Weights of a small GPT-style language model, trained from scratch on English Wikipedia: 10 heads of 64.
MLP neurons of a small language model. Each row is named by its layer, matrix (gate and up: input weights; down: output weights) and neuron, and shows model dimensions 442-633. Each number is 500 + 40 x the weight over its row's rms, rounded and kept within 0 to 999. Numbers have three digits each. A neuron's up and down rows have the sign that makes its largest values positive.
After each neuron's rows is what it responds to, as a language model described it from the Wikipedia text at the highest values.

L2.gate963:561543500568434524530532490508446496527465495491510511580491456501450502451414534540519462525517462594545477446507460557475455477534491542525527476495509417463471523535491505504468528492491510505482476555493516443495551576487518479512512495560400482551642465479546486509538487492553476508506481445534476528511507534476486517506571474523507547533532540515533513450464568509461549493468461576527532568514409575522560549489509512517549519636538529557459525505507484522481523516524581505549527529544479531538551480562506521462534485554499442494503488448469520483481491571503542580
L2.up963:536580467524508551485574430452522577521541474476499480500464566400545520533509467527488511486461547441498454534471473535465426519524498436475436481453520538493449519518573480564430490482454563605555477471498511510473581496468522504496466483531567458552588510547505512490602455510524518494484510554485533515500492431478500508453522552512559596520570436489432502563479483582460478508568441442524457566509538468456499480448540536467539526505584490514511460568478439456456488484455433519571442541558490490500487553517497477473511469451394439511588498529548518441560523501508433537
L2.down963:479466521552484501498554510521530484524471509457495472457425495421533483439510483625420459492522494523492487416511547458435500472564469499493512561459542559569426527457551494412479595466504521509514517493532506552532544426547473468482423486559458555439604500464545477468490437519502534481516512537568541527465486487435536559521525528491484516497491464451490520557517495438495448469539523500544464509447515520506510531513489474522541459541430551475545413482438584534480445494483493515544472464517469537483492518498478475531449503556495466504449435523525541434490468466586462556
Final word of multiword organization names, such as "Museum of Modern Art", "Monetary Fund", "Agricultural Sciences"; weaker on table pipes and abbreviation dots.

L5.gate436:462564546486468468511599492540447455571465431540491513472511469472519496521490516543523489493513490543455471484442539528543481490522511478479483491507389429506460443486521474466529552494511462498503533511465412562574448557480456570576502567493469548588551414531507511522503478592537533524475427442533471465533437442579513440444518478471501478478449491557469455513614509539427467530536496494472552485444528571485503423569564533522497475527471496431464552485499529506482468566546407447433507535490489488491495454456487472517466506522543508541546449518478542450537479489458528480
L5.up436:480450529441534481505560522431459483516489466579507455523427520490444480537476486565441532514468475482416412474518485458446493519520488518490489554560490617430442532485486497449500459472477407428586456527536493467578516489497483549452479534463459513465508544484471508448516443523536417463538450504430448494570498436458495497524564505481462488515489479563403537470557542519549496508487538482474490468384466466437456488489486527489504507492525495585551531503594506528514440528523500484500510428487493534479471565530557595537525479475553538512499513498553431541525512541596492476
L5.down436:500489452511489488392518586520423439507536546514478464509531483510515507446522476591547503464497459583554532505466579506520515516516493550516482461578471520583502493479476592522512551529551518538446475528536485525553495452448463532450479463478470456504510551506537509478492525521479444544487559464487556506540469507583508479489497582430542458486484525453434461498497467518479493519564453436585487537423529518574538460522515543506458470476511533445447463591549574506542488530543457534474493452458481490474568508532529507451532463539493515488518476544519475485500428570452471482
Fires on adjectives naming a domain that come before a noun, such as mental health, military operations, financial compensation, Medical Institute; also weakly on determiners.

L2.gate505:478525470487534456480601564486442467564464523525497446527508541515579470483562438450505525519511416525491485467529493480595527568475488538478493497485483538478515478492472454504436552580514494502491564456464450551504533483500509577454449499570477491561493418545482499517504473474522457464448531399519514504494579515450452478515532515459541553474483513459443497508553531490423517475543456528511509453493499523579472480447521466463552526498496420517475488592442538475452537518530547474497457507474574508497505515520526496474508533496516499522493545526427534492529474558508521509
L2.up505:378445505478463459518511481492522546423501498521511492449502526466530542597523495492574565543477514546537489473503526496561482458501592506407594526566483483396532574473488516448466558330489448500477526524511540574475443535503543580523461461504474480463481538422523570492486596468521468512524479538468503499502538523483459533470482518482507425510455486415491454494489499502551505527457546519577561571425515516500560525452465440481502463498509507484478415523601486578539489432438507524441512480537503495527428521423471479494492452534465447527525541514492515481435453533476515439
L2.down505:495484483566472478511549469486448436554539481502474472434468437475449485563500476447505563500527520561453517491498499454463445476498501464518499524478549567549544545508496489478506508472446483545375519464449456489473476502501489476490482496455498485535524564524578527499483531500464504595499472492462514595484453435506531497544516470488519499542512521415495555457440544526521520505440573569544545491476519461511520501449503517445540450504510563498477456498493496550515484539493448481510536459513516467485536446475515428459555470454479500486527521480487396510480481475493442502
Content nouns or adjectives opening a noun phrase right after the, and, or a table bar, such as political, square, police, family.

L2.gate1075:577518440484449599508445505478487492540530517467506406385508508463519437428524491458533489493567466590517514462474531522489496528518562463524460425469504478517502464550529460492472571501434487494546602482437501542527454514457446532547538490531467564538505511578507543474534519502464450500483531523440494594488448479521456555488528512451500482482493473449454548433550492530443569495495498518510553436505515518613487491525484503517522488528531496544625502545459498505484506514502534458462482579494454574563511607473497528513501518504589515473557461456564532470444442477477473525
L2.up1075:476569418502522437458531477521489602496513521438521507470528562524535493578497482512471456481525539556525435488528533503502533428477443542521469472477537451537479552543527598575516535575484526489526423465506524493456511504487508442540428531490507473489523483512488531495394541486502520451503473496536505494528468571453487432536436516494525449545495497515534521469508526489524473552446477514479502509484474632426513533505460537549583469486484525455539488488591492540506558560465445521453462603497539498443513454507484527466536451582534407556459531472518477538472511513444490505
L2.down1075:521460590510543513504533470499534520519472452523477493550403439567497410475437569513465455522505483477471502543500502507468597478459477464572548488492505474470545533483534526527518544543516524501494520601496440507499483501487528527493456519454515496487537439465500561536559450505512471521497537486448472484487523455529537545525502532517512510517532494475516454511565448506483502503542512567454523482494455498383561447555546528573492459442499489492507439537508433516423514511518536602517501443459511529533493571558498537475464466450455521495488498591507455446559461537524451443
The finite verb or auxiliary right after a full subject noun phrase, such as the density will, the dish is, soil have; occasionally a dash or table pipe following a name or title.

L4.gate1523:504464527492527503526502445530427523555408496530544523464564464475464506526552503524491489465596514503495604484449507509433545468483474491518534543479585482539490482547461530525476428490428439499573504452439513472505403521479491502543532464539450460494509536594527508512537543518535540469489490449575496467457539503500517551521471523517585544467497574464565492479514493468515505480525467507485497590475500541514471491483478501498567514510494449474453534545496542548536577554474560470504490469477522498446403487497502444510465446504471500459540459496521512459537501436475522470
L4.up1523:596517564480462516477517511501493449571539490508546575551500544442494488525559480506540490526495504564421491499474475459555480505550445423500486493471530524472532513496512545547447562563526463459432435478460484529528430427460484444490512474547529514574508545480504456507515538571488528606498509480539511468508623479505506527511481458453548528564476478496509510518487483457532474521462476490499477488480418566530518516516551525483590515542493488499503550534515566560565478480481533519580532462486488527463466451523510506555539494557449540555444494528431482550508498437507535534
L4.down1523:497491509478510522495511499533463494541508455479534552424493538537553528450502476537518486467463559550504542546512480479537584482602461435601502506518472538485467462581541513425487532469543481450455458494562540476546477449567556496440454486547515468548494485471528472512525543509535426608424563471502500488483478497502526473484554488492579525462522565538454488457585472459534436540563481477529500432505561554474580513517441523518480475494511524499553459550445585555492529515527547508531520458507492568482508515507456425520549478491384502464462533520547495561489513464558527553
Final word or piece of organization, agency, and country names, often after "of", e.g. Department of Justice, UN, University of Chicago, NCAA.

L2.gate716:522473475507564510512449493502527545514471473405531555474528534445504479607520573510456459561487495450515506517535506540502448561567489546530403431517426470529566498544545469496464534511545546458568540521493517585527544477499423556485437472437477472512523541482474573536520509446540438497427483585535488492507525497513539551490504509437493486515475454564449544452480500513563476531468508480492504507456509516490545528483527472482402518423566549454540538518530494476526516540499506576482531521507517490536529537473497490455487439459538485459593499473519534494547453467493508478
L2.up716:565565532449487465474522478526486471498538570387480472563470428560400471518487441541529481451522454487504473508491516545454470413380467435499479521515444480496487555494499551516519469516488485497451513512487496491447499500516458428468496485520519532480482539497493546526530450609463571564494508474535501461489468458523509537485380513570439521538498493477489539471448480517496598507528513549471500511544476564519502475497531490519490459546510501556473470478542500521487525490561504506559449509508514527495500414513478491513491463492572555477535512450464491505502421538438544536
L2.down716:421499424515548521498530509522534594504514487596517542503460494508489481432458520455415506433500504512550511463502503501499570522492464509478550441524514502510516543534542519505509488542420541446511447429531516501489488508477514532477429494504455437473518467450475477442465468429520369486567549522424500476475481519492516442546521550521506438451504501515517511513535524465477442523465451487496433560505454441461462447560468546457521521497531502447502530545432553455535462509489487479459474502450449456509564498573503502454530573542513450510429440445514553550518584523533477507
Main verb or adverb right after a sentence's subject, strongest for feel or believe (I feel, scholars believe), also later, began, announced.

L4.gate985:554468462422478538507558477447535473496494456425548539530464493499494523499476534497575472452547472534520524467484534513516493564477543496504494481488411486528573468488484469493496431510458443544479390478517512485465474520520462448520485477538529454604474495499470452509502550515530476542479490541560541540518434484551455583599533550522547544471473506533503527545494496505509529537501440476473518526483570487489560537459547582441474530490585546533520477443389516505482549556524498494513570462414485505452545487437519455439443546481405478452537487500489520564520429550487482545
L4.up985:579452560548511467468550430495487474496524499545561543536444477441450536509551494479512531449476488501451484447536551540471540555379470498470497478406470429526526455548369534481426438487472478531576488507469506468508515602527428433539447519530482509484476472516526471469505571566485535507509464506533508466494513445484545524486531475525511561398571602486475431524564495506433511461440550473548531508481521409479580556479476456464470531542515462516467479485491464559514530523481544453490546494420476499497578512444526580450470557528506445530447470538523496501498476611572534520
L4.down985:501514475440422496513536451515524515493538527473511587456589504519521516436479518564545479486488546443441471417491513561512431476487545512481499426433532480520524502456449472540505452464497454516551533490509471510512531521535488463553384465499541519518542457586440538511549583439548490532507496478564507553527508451480507506481479515478573429548554462566537454495457442525548445514500506462524497485512556538566511518484493538495472503614531566561573463512405543532545510509454509533413500493551466574494483523513401456511527477471513465488604524514476442477463557469473503570
Digits and fragments that continue a number, coordinate, date or name inside tables and lists, e.g. 83,550, 25°16′45″N, 6 June.

L2.gate1303:535490546505559423563446479473463499504437512537524497461477453479533513497451487532561537483502523509490511472536487488559528580419580513539486541523532457503420488516426514532608548502478552499469558500518512507455480500428504512517549470487472488564456476484492489460510536476392526524517526547470532502537467560560465566466490518533601558542484553447537422493441484516488500484457452432386438508513504518509547524511469423518508490512476498420464460586508519534503535466502520468481508589475567515465466470563445546539547440461553484517487521557518478498469529482513556566
L2.up1303:492533486501412522511573487480512501583574493532469493509511524418548455547490513542440494494528557454501457484454465505452550572501483489449460455459471425470569495525573517387515474496457529521478493519524551522518553497512475488567417535503506442469570499573517525483563459593525482537504498495477537518499556502483499541466458533571434526508537554534569541476489514502432407437499510545473464563504407528512473531544523482438504476458436498449465488465526549507442494516503529472566543493514576473443521474478508486402452526509528519538512485492446574534522419534443498441
L2.down1303:497499520497451527533449501463543453452579488498452485554581501468492462501519462471526537520488551463423522531428559526497493538476562481457419462480498425431445481506538551457562534555487513499514446466545521485548561491477484475517539480571503452501492485442444477524528481529490512552517508525443539485496545460423476488483441498503481520487562476475532433511508590501511388465529490484458481550447429454453538499546583542517474487500515449527460460498456510576566507492493485418487469499486495522506478508529465450496474470493585569532495478480496554485467448532502514479
Digit chunks just after a decimal point, colon or comma inside numbers in tables and track lists, such as the 44 in 3:44, the 56 in 96.56%, the 00 in 450,000.

L5.gate911:452490485571469519518472477521637567519473470449500458452502556525481536488552511508516465535532405507427527440566551510587469508507455539505541611510493492511508466522565542506558529473396494529514552516515549497482460482459493474464488577513472486585471427454445509538451473512519560506526519464518535548527441499462426527587454480453444546506482524499551518491488483519511529490518514502529501577537502551457560493488549521511472509452513415488412440489483549471462491432550456492570448531539531525548438480522511499460523511512503458507554411463504479513485431491561485459
L5.up911:458482451422476425483487474442593461497471523485491531494477511476553465437548524495483549485508532459564612497478487475516476553547471445480477570538548506536511587511480509545459489460499490555520464488469588482567509531513498488521521514577506460487530486427466561437436498494460555562521492519495442468525519433486513479495510501485535508473504502464582457493476518519525460477486438579486552431495522500496526518463478546411531514492452433569527513465417463476462518448466488488458482495487454494559479465483488537530425423524587470503480501514492466544531506430510533408
L5.down911:468491509524472503522510533481494470448509460464470484496497476495528586516517491394570532531480500508496480425533509551474524527477553520543451504493453519538515496588461535494532486552472458503530524466502471551546506478489587524447488532521423478485502538484456469466427504527481583495571523579554478561471452453472536495513593520506534431485486513489554466449493534466511546514543540485406529481519541459420432462446536496537465417490472462477442486454462583469447457447438550540459527465482471534521441450473439495523552541528510480480479431483531411514482436526509495529
Digits right after a decimal point in table cells such as vote percentages and climate figures (96.56, 1.76); also "of" inside names like University of Chicago.

L4.gate1059:456485510518507484478537557466478512516500538474564488487546584486431476504486536467536525503466562582529483475509515510505450486505512500477530553515539437512483560450458502519462563423481535447519552521500502475497419514481469518467505438518457499517455584474510418573475457481496492523508445554481515524494408498486495520526451492473464520518584482496515497408509476503462470484505527456520534563419564501524419490491501502433493507543520425425496515500538463509514438481513490455485457477431518510481442509491483528460481482513550483404494498479513528479488549508469544459
L4.up1059:578552467494581493494535471529541377507477567477536577470492455454480525472472544556549505504503574574454478464558550464472486513493484527480509467389485434559455503438504559469443557524434507471562442493514446445537578482543535473470419518533503519485529492488587459446501509456464456494487521468435530488473521565524519532465510415495527533529480465613508517472544470539487459564507545519497521442512522534492529463469522491512547541563480494472483554470472490527544584545473456487475526515481463498522474442472496510482462497409495534539492515418510456453496443472474451548
L4.down1059:444488456585531401482475476526475468543446499421524433535529466542535419553409538510491503474477463448502480506507503517506514470498459525480449484496448499445505552504484522525547509422459538448526504574494517433458536524567458521440545528547412504498535554493532442489556480492557466472442500503521528506521487531513514519632522421460488509496485564450549466434458447475421489490562524461483427468536481495547494504431564483469560466563537549403503511470485498483537529485577433510410469518545468378468530527466431491479470466528526476492491512546515493448481506451458537497
Classifying adjectives (often -al forms) that name a domain or sphere before a noun or suffix, such as national parks, literary language, nationalist, humanism.

L5.gate1257:483590562499475482491466517493543486457518403509522463470506546515568500515504547445490440514530489464522446524528529460507554474570459504491534549471480434507537546569500599487522493488491543412466499452442498472514457517524548411471536422468535488488509504532478518514434545507520520539478463419522486543479495494536486513524475530434476496527518476448503520584575488534568508524481458463572466448522454468497483549529461446469495457514521485545558517529440429498487451562476508514494496468436547451530412519492486465543551415438555461542501529555516477498510469499561501586
L5.up1257:498539426496475482521600507462458493544558547467465494545505409515445417401437535490528480502452434581508522538512548516470527511495510625524444477528519536500459500548513497455455501453446553491524485482565438529540543444555502546442545456507542523484451518437478475503502513497527484524503497525508456482492514475469520514402431513464480558531458535535567492452484531440507531518513525523560558497467518482513522487558474549460504512530492516474604429468529444448558504541566492521568476495526437489562461459467531472569444544523429500423460501535469557486519509553523579551
L5.down1257:420556381515435499485576580492452482468440562513589489555459449506528549444508474528451527540587410472481378478469540531507528537447545481509559460467489501533463565537510525457497514538498503475481455493490458550520460497489457500404474500473548488504491457506453452530530554514515539540478518565512437544480482457530417557469496503481548492578514506549548541543483433455517472547547530532501478515550525542501435496584521477504543519460492520390450464492485539545504536450479444501548467498548477460462448469558536466432529485504513480530531507549582567440454485554524494477
Words just before a clause's main verb: adverbs after the subject or auxiliary (later, eventually, then), and final name pieces (Mika, Vitthal).

L4.gate1649:554501551589505468450425481524530488483475506493457499522523522457492553465461504574545446534433442525508591513602554548517477504542498454469502495499445412435514460548464549504494545483547524499479462539496458528521448425517489487511454473550562491511468514435554529496481567486498526470461489553476510546513426484521464485491564473483524440474566503524517508538453452533530509499485445480490483475534468528507505503564524501580500486603465489488454474514530574521504496471509497461465504452494510531502479449416505501477490579505540518531500543538526412481497521517447574451
L4.up1649:582543520482509517483509488465470510487495564487512551444520538455535492523435491574530495514510556538474502507512554484518482585444504485512477459428543442550429452537575395538521544473496522513486500513529507502490476521480489461502487519492472488466452505469464486459471592579505517571427487555529507499478485437501543470502491486470564530440545474614503490483434498488504539483439493504447465436506432554485509506438513537529514493535494570525493427467473547488528541461481498574544458522514481588464452488530498454483525514498482475457515448475553573489483481496483584532
L4.down1649:538531516559492526423506478455432473474444497483481477549501565442597505491546463541480493494512473475473554566550480467477501539527501487552539489430440527539533453450507484572548531512504551577484537475497489518493461443464548548470466446475532468466484494429481523514431537506494504494396464509527509470542492509498481534549424485545608468502514465571538492490559475530509485481449516515439574518424505511464529538382480515600492500517478516441467570503493515501591488490464505498473469478496486524476559479431422482445514589527458471575550482580525499523425434503525540442
Verbs that introduce reported content or elaboration right after a subject or comma, such as stated, noted, claimed, announced, saying, plus such, focusing, because.

L5.gate1153:534477520534458527488563434488477540447470486493473476527472527472523431521454451462534572479456502486557521483483534512478465508493415473539505486521490481606555559540576538442493518479536491489514542516509459497438469517545477497511498557463502501512515547474526488487549453545521551487490495441527508549501456452504446456561483494396490483497506509495530514432478541453526521544437509475477500517533584499487454537539424482529437539506540459578590457469517523431541510521500559475515476517524504463475480533505536562517580416520525562467506497505550472483525491529506475555
L5.up1153:473504496546503471557570453471491492485502519476404499480565498523518480528441532487521465398564520567589534555512546482473494542505520474525360463561524565577486513542504484476485494507474549527561476538519421446506500487434485494545492537592536476445456492531397507499506477485486495448472576488560478501513476503552504557474555434454614485480553453476510507528527534544529521528435556501520478487509500524456510538483397414495484448517447533582522503543535553504567547502536556561603529533468466410468420458532496528463486404556452489510517468547469492491505488493498502470
L5.down1153:495481466507559446508546466512513523524501503457532505433484529514433481527498466521457551521503533467545451473443477494478496538525428542505563451421545494556481577512531561477525456440464371519561530530601520561521534510526564509488478472492487436592467500509540537445577511501502523468494516504526483462542475537483475495481510437519514538458527526532565454483437502513475510535596519490492543528495502513505505450488515464530495489504501517530451526513532508529509503518502476496486533504505428564496586470502521486548504497564508457541523498555568495564527572537479486555
Main verbs, mostly was, is and were, coming right after a subject noun phrase, as in "GOES-8, which was" and "Lift is"; also dashes or colons after list items.

L5.gate553:445541550515488470538548452524505487510470524470525477568448488389453420545475519528545563501548468511538514537445444464495547548553533496539500519476455499542562495459535536438479448527469510553405442557514525470482508536480502446505415519470588491481513503417423472476476470485449469532567560453471503448464514546443470501511480471428450530534481519528435452495595443404535486455471434553459524496459474467466544505466507469451519478486468465497540467502458479497524523511505476516521514436459484518478587536551564506508522521459486536489521449454486473514502580490512530534
L5.up553:478578492448509492546491527525491459513552505597514521547499476464486502472478496557522474511580484476434498464511488436525487473547485533467511541474496484467544510545548551458487497441461529505519451486442539505505543471513543464496552508532518522577428472428492423504502510502557485528520575519561506474547568498461522519451530501551416572477511456538465513483526458530495462456510470444473565526535436486490555441464515532531470512478464471509485510480431499511455489501509534460528534489532529462500534520449527526492514476518378507465496548526454521485540452508545479457
L5.down553:560529536546521494494482476526448554454583510475427561461531525477564505508469513499450526461484454558518474482492502503497506457451428577545539521517509539486511441519545486532467394484528522499473507526530518474460545507466549521514470466525459533504386445521590508470536513534466537489507484552475479554480533541526544484507549541541549521550538567518452521500521487505554470502523458556454521532499456510468500461568501490513511531464469499449601496534459457497519493492514526493462490474454477491522479555432565495507466509514477530480538489487499493512535475518474524491
Final word or word-piece that completes a multi-word proper name, like Museum of American Art, Boston Red Sox, New Saints.

L4.gate239:507529503460484466584516517537506462524459532473573471530521533481422528434512459494530475504476497493541468418498545515407518532510468511496478560448498548516541477466485508431490509514419505536576428519542458596462447491587472582495538479459455454535504490478501500490561483481470515586524549555551599512481580444438464472500417526495564509508539511439524535483484492553512514493505504503361466514493507419503495471417433518551488506578461473501486470480455467485463469523560441524476578410528525493484508556541491487488530499557469584438569503514471495535560521458480482542
L4.up239:465528500484450469461482484531483479504481533463493482531490555488527448436464452521504452425479458492468484423531497481440499531418401506466499491485486487511514468478527488550509531460504538545559512500577537583511476472530542516543557479541470433521524508439517495484505518493454463561451555455440456500536518568462447526436450484533480511535526476548544535508442436506524484496561450488504520515522447443469508462482442442532505473527503463457478442528530438435456510457534432500526517445542506493482490615461539487529546460558564609416529541479473561523502502466495558484
L4.down239:491585493512410483446573434497481484440513532425589444420497453549543469473502475576495491527470468468545469417491484493383561492427445478468486536477563449501511469402509502473435591467521516500492500503458426555467498526536516465467561506539474484508595501508473507505494524485504450505482561510531524539476586432461537506566404511513445492571478548412475555513464488519525490501470497513473536504499465464532527448472393543481492448546545495432483457514433450463545508535473514513462467464529501505561506497635487545444429478521470492508525500505501518513564557472513451468
Auxiliary or modal right after a subject noun phrase, where a past participle follows: records were set, hospital was built, has been installed, can be used.

L2.gate213:561550470480460541458501486529589514499519554532523570437492491498478539508573508522447514406488541512468485504506497576528525561461458533483502532498582538555508455498438452550453476465463521449521493487429430484487487539521468490489527473539521554500518493490477538511499470462472482550493475506447459501448412484454495475488435457506495493483483471537470534465437572461490538492541536504496469541502576396450578524514548508513483549520498532494473462520517537499477549454422577544521519512501448489522504534574487494497436454491506496490522547539551459576481524502497492447
L2.up213:483504443442473494515470463530496500477455485489573512429493500475416528464482560521485494479492444466518474530504449555496474533554476461460530551492609485477488482443491535524474454483514433416503517443475482450479515472561509447537514419482504542462469520491475501505450520500531530504532486487520520545437466420586461464536463475501500540477512514504531557465499499568583509473494519460507474485485568492516538457488515471445563566549536473554391513483552483511524470551476597521415525439486438513454549509533458545453504454490431461499539542515479446575538521479548502473
L2.down213:453476495492481525482520526453500555558473478516546499528503352520418523442488535422569506453578421464446474541462498487510505514501494469588499493473554507517470480470489466491517424497477555514529487517547460425483543523520520514584493521476522494538472544525628507427524528522576443527523482466545462515545467428553462493554493550618403491577547527500459519473502502415517479503558468442478408573433509529546449475421484512527487499474489481538473488548573509579479500495458521498499530435523587488471462559464554499484485476509496461499465540562529487451482427466514508526
Nationality adjectives in table rows, lists and sports text (Dutch Albums, French Open, Iraqi), plus digits after a decimal point and scattered mid-word tokens.

L4.gate232:475528478495502476506526477481459573427548591542557501501500479487531493524505527458457504540450401520534501493441509446496456466583548552426489519519553508495479528514517513481539471474504436488543546474494515538516511449479517522504430514499537496502459482432515452434488466539507513545503535494515543531496528520455515563534566459540466534538569489500435428455511570512548495525432566517575440416398571490468462471554450509470460457488503430452533431469632512586497498483463453499562488470532542516446541505552421577593446524578499469510475465542523435456472497454593454498
L4.up232:447429564494565518483542557505493469504491532535526481475518487463557472513495464356570550416477446461497494448464477518549480428509531517548483437536520491458483508493443517456573467501485503441498564497463504463434485492416507484509535492531473476489437529501396499444552587393490541541571492500543515500468490544467499482512521562463442458536504540562455541575536483497526552515462521500513445574419517472503481554442456548536453550363560574575487509469565479496496519466518554511566522527494467523569508560445467480573502510460459478512546457477499549503487503439563446542
L4.down232:530478498496507430441459579451526584437484485492508463557478495445520417530460496520561530530531551485501457476502523515514533483515532533451502464504504486485579518395499534560477508563527564508456496549459476489496479454533491555549479503542479476495515540483456559462494495539501498536487495406537533550532532433455462509487466474430525596471480502503467541488509498464479473458455488431552503491523542573517453456479468505474486432480544550478500544462544488404460485460487521600504440524531507517475568434487517433505552511507426514517477424427477538420509469543481546539
Nationality adjectives and country codes before a noun (Swiss singer, Korean microbiologist, French Open, SWE), plus cell separators and semicolons in tables and stats.

L5.gate456:462459544529416563559493607459536451584488442558514477539462459540431494572514542461514416494485473578389550501425518477424522483529495577497536527505466499527538485546482510432435578529470553444426532498498512490434486448465513522533469503500517506466505491430520513529517522552550483508480535523515519492457569544471466473445515440494439515505504511459488477506517500452507526605444520481477468517553458622511495469486473500467527473435459495493528478511557470467516558448509465580475541501466513560518471520581508622482534460492478509505538504438490529481408524554520538438
L5.up456:523456512497496513519543498466507504455555478530512444468527514542500453462488499506479515494496393458453447489442477576482531463530526514493482519512541450486490486462516503520487482521502465487524570502489481528513523482534494532492476518461505413456512465449505489518482480554469527508479455469573552490478418477498455544521493538479446427510453506509449507487438497520511470517504473426532558406463477448454465545517498496528556601524407509538571520510515474493504450512496527595462393507475479499504483467499497588422500429568445473517516479530510470530354529475483484551
L5.down456:463508550370536470481450514512484524488489477529401522590473541492430544463502613430472492522467569517512450576582531565528463548491450544503453547576463551545511405549573523505468490523472569454457560488474498518469504499520551499541444483487530484475451464520486485526543514553531511523492548491538467465501525499548442508517490511490439518482520487517486502454483473506496542496533495502429530501478504489447559415460512509495494511508538478520540512404460519499529507511509522457463504450533524413446510480572387571522567527469526519433505470471491470511475517527508498555
Last word of award, role, degree or class names that finish a compound title, as in Best Actress, Production Design, and animation supervisor.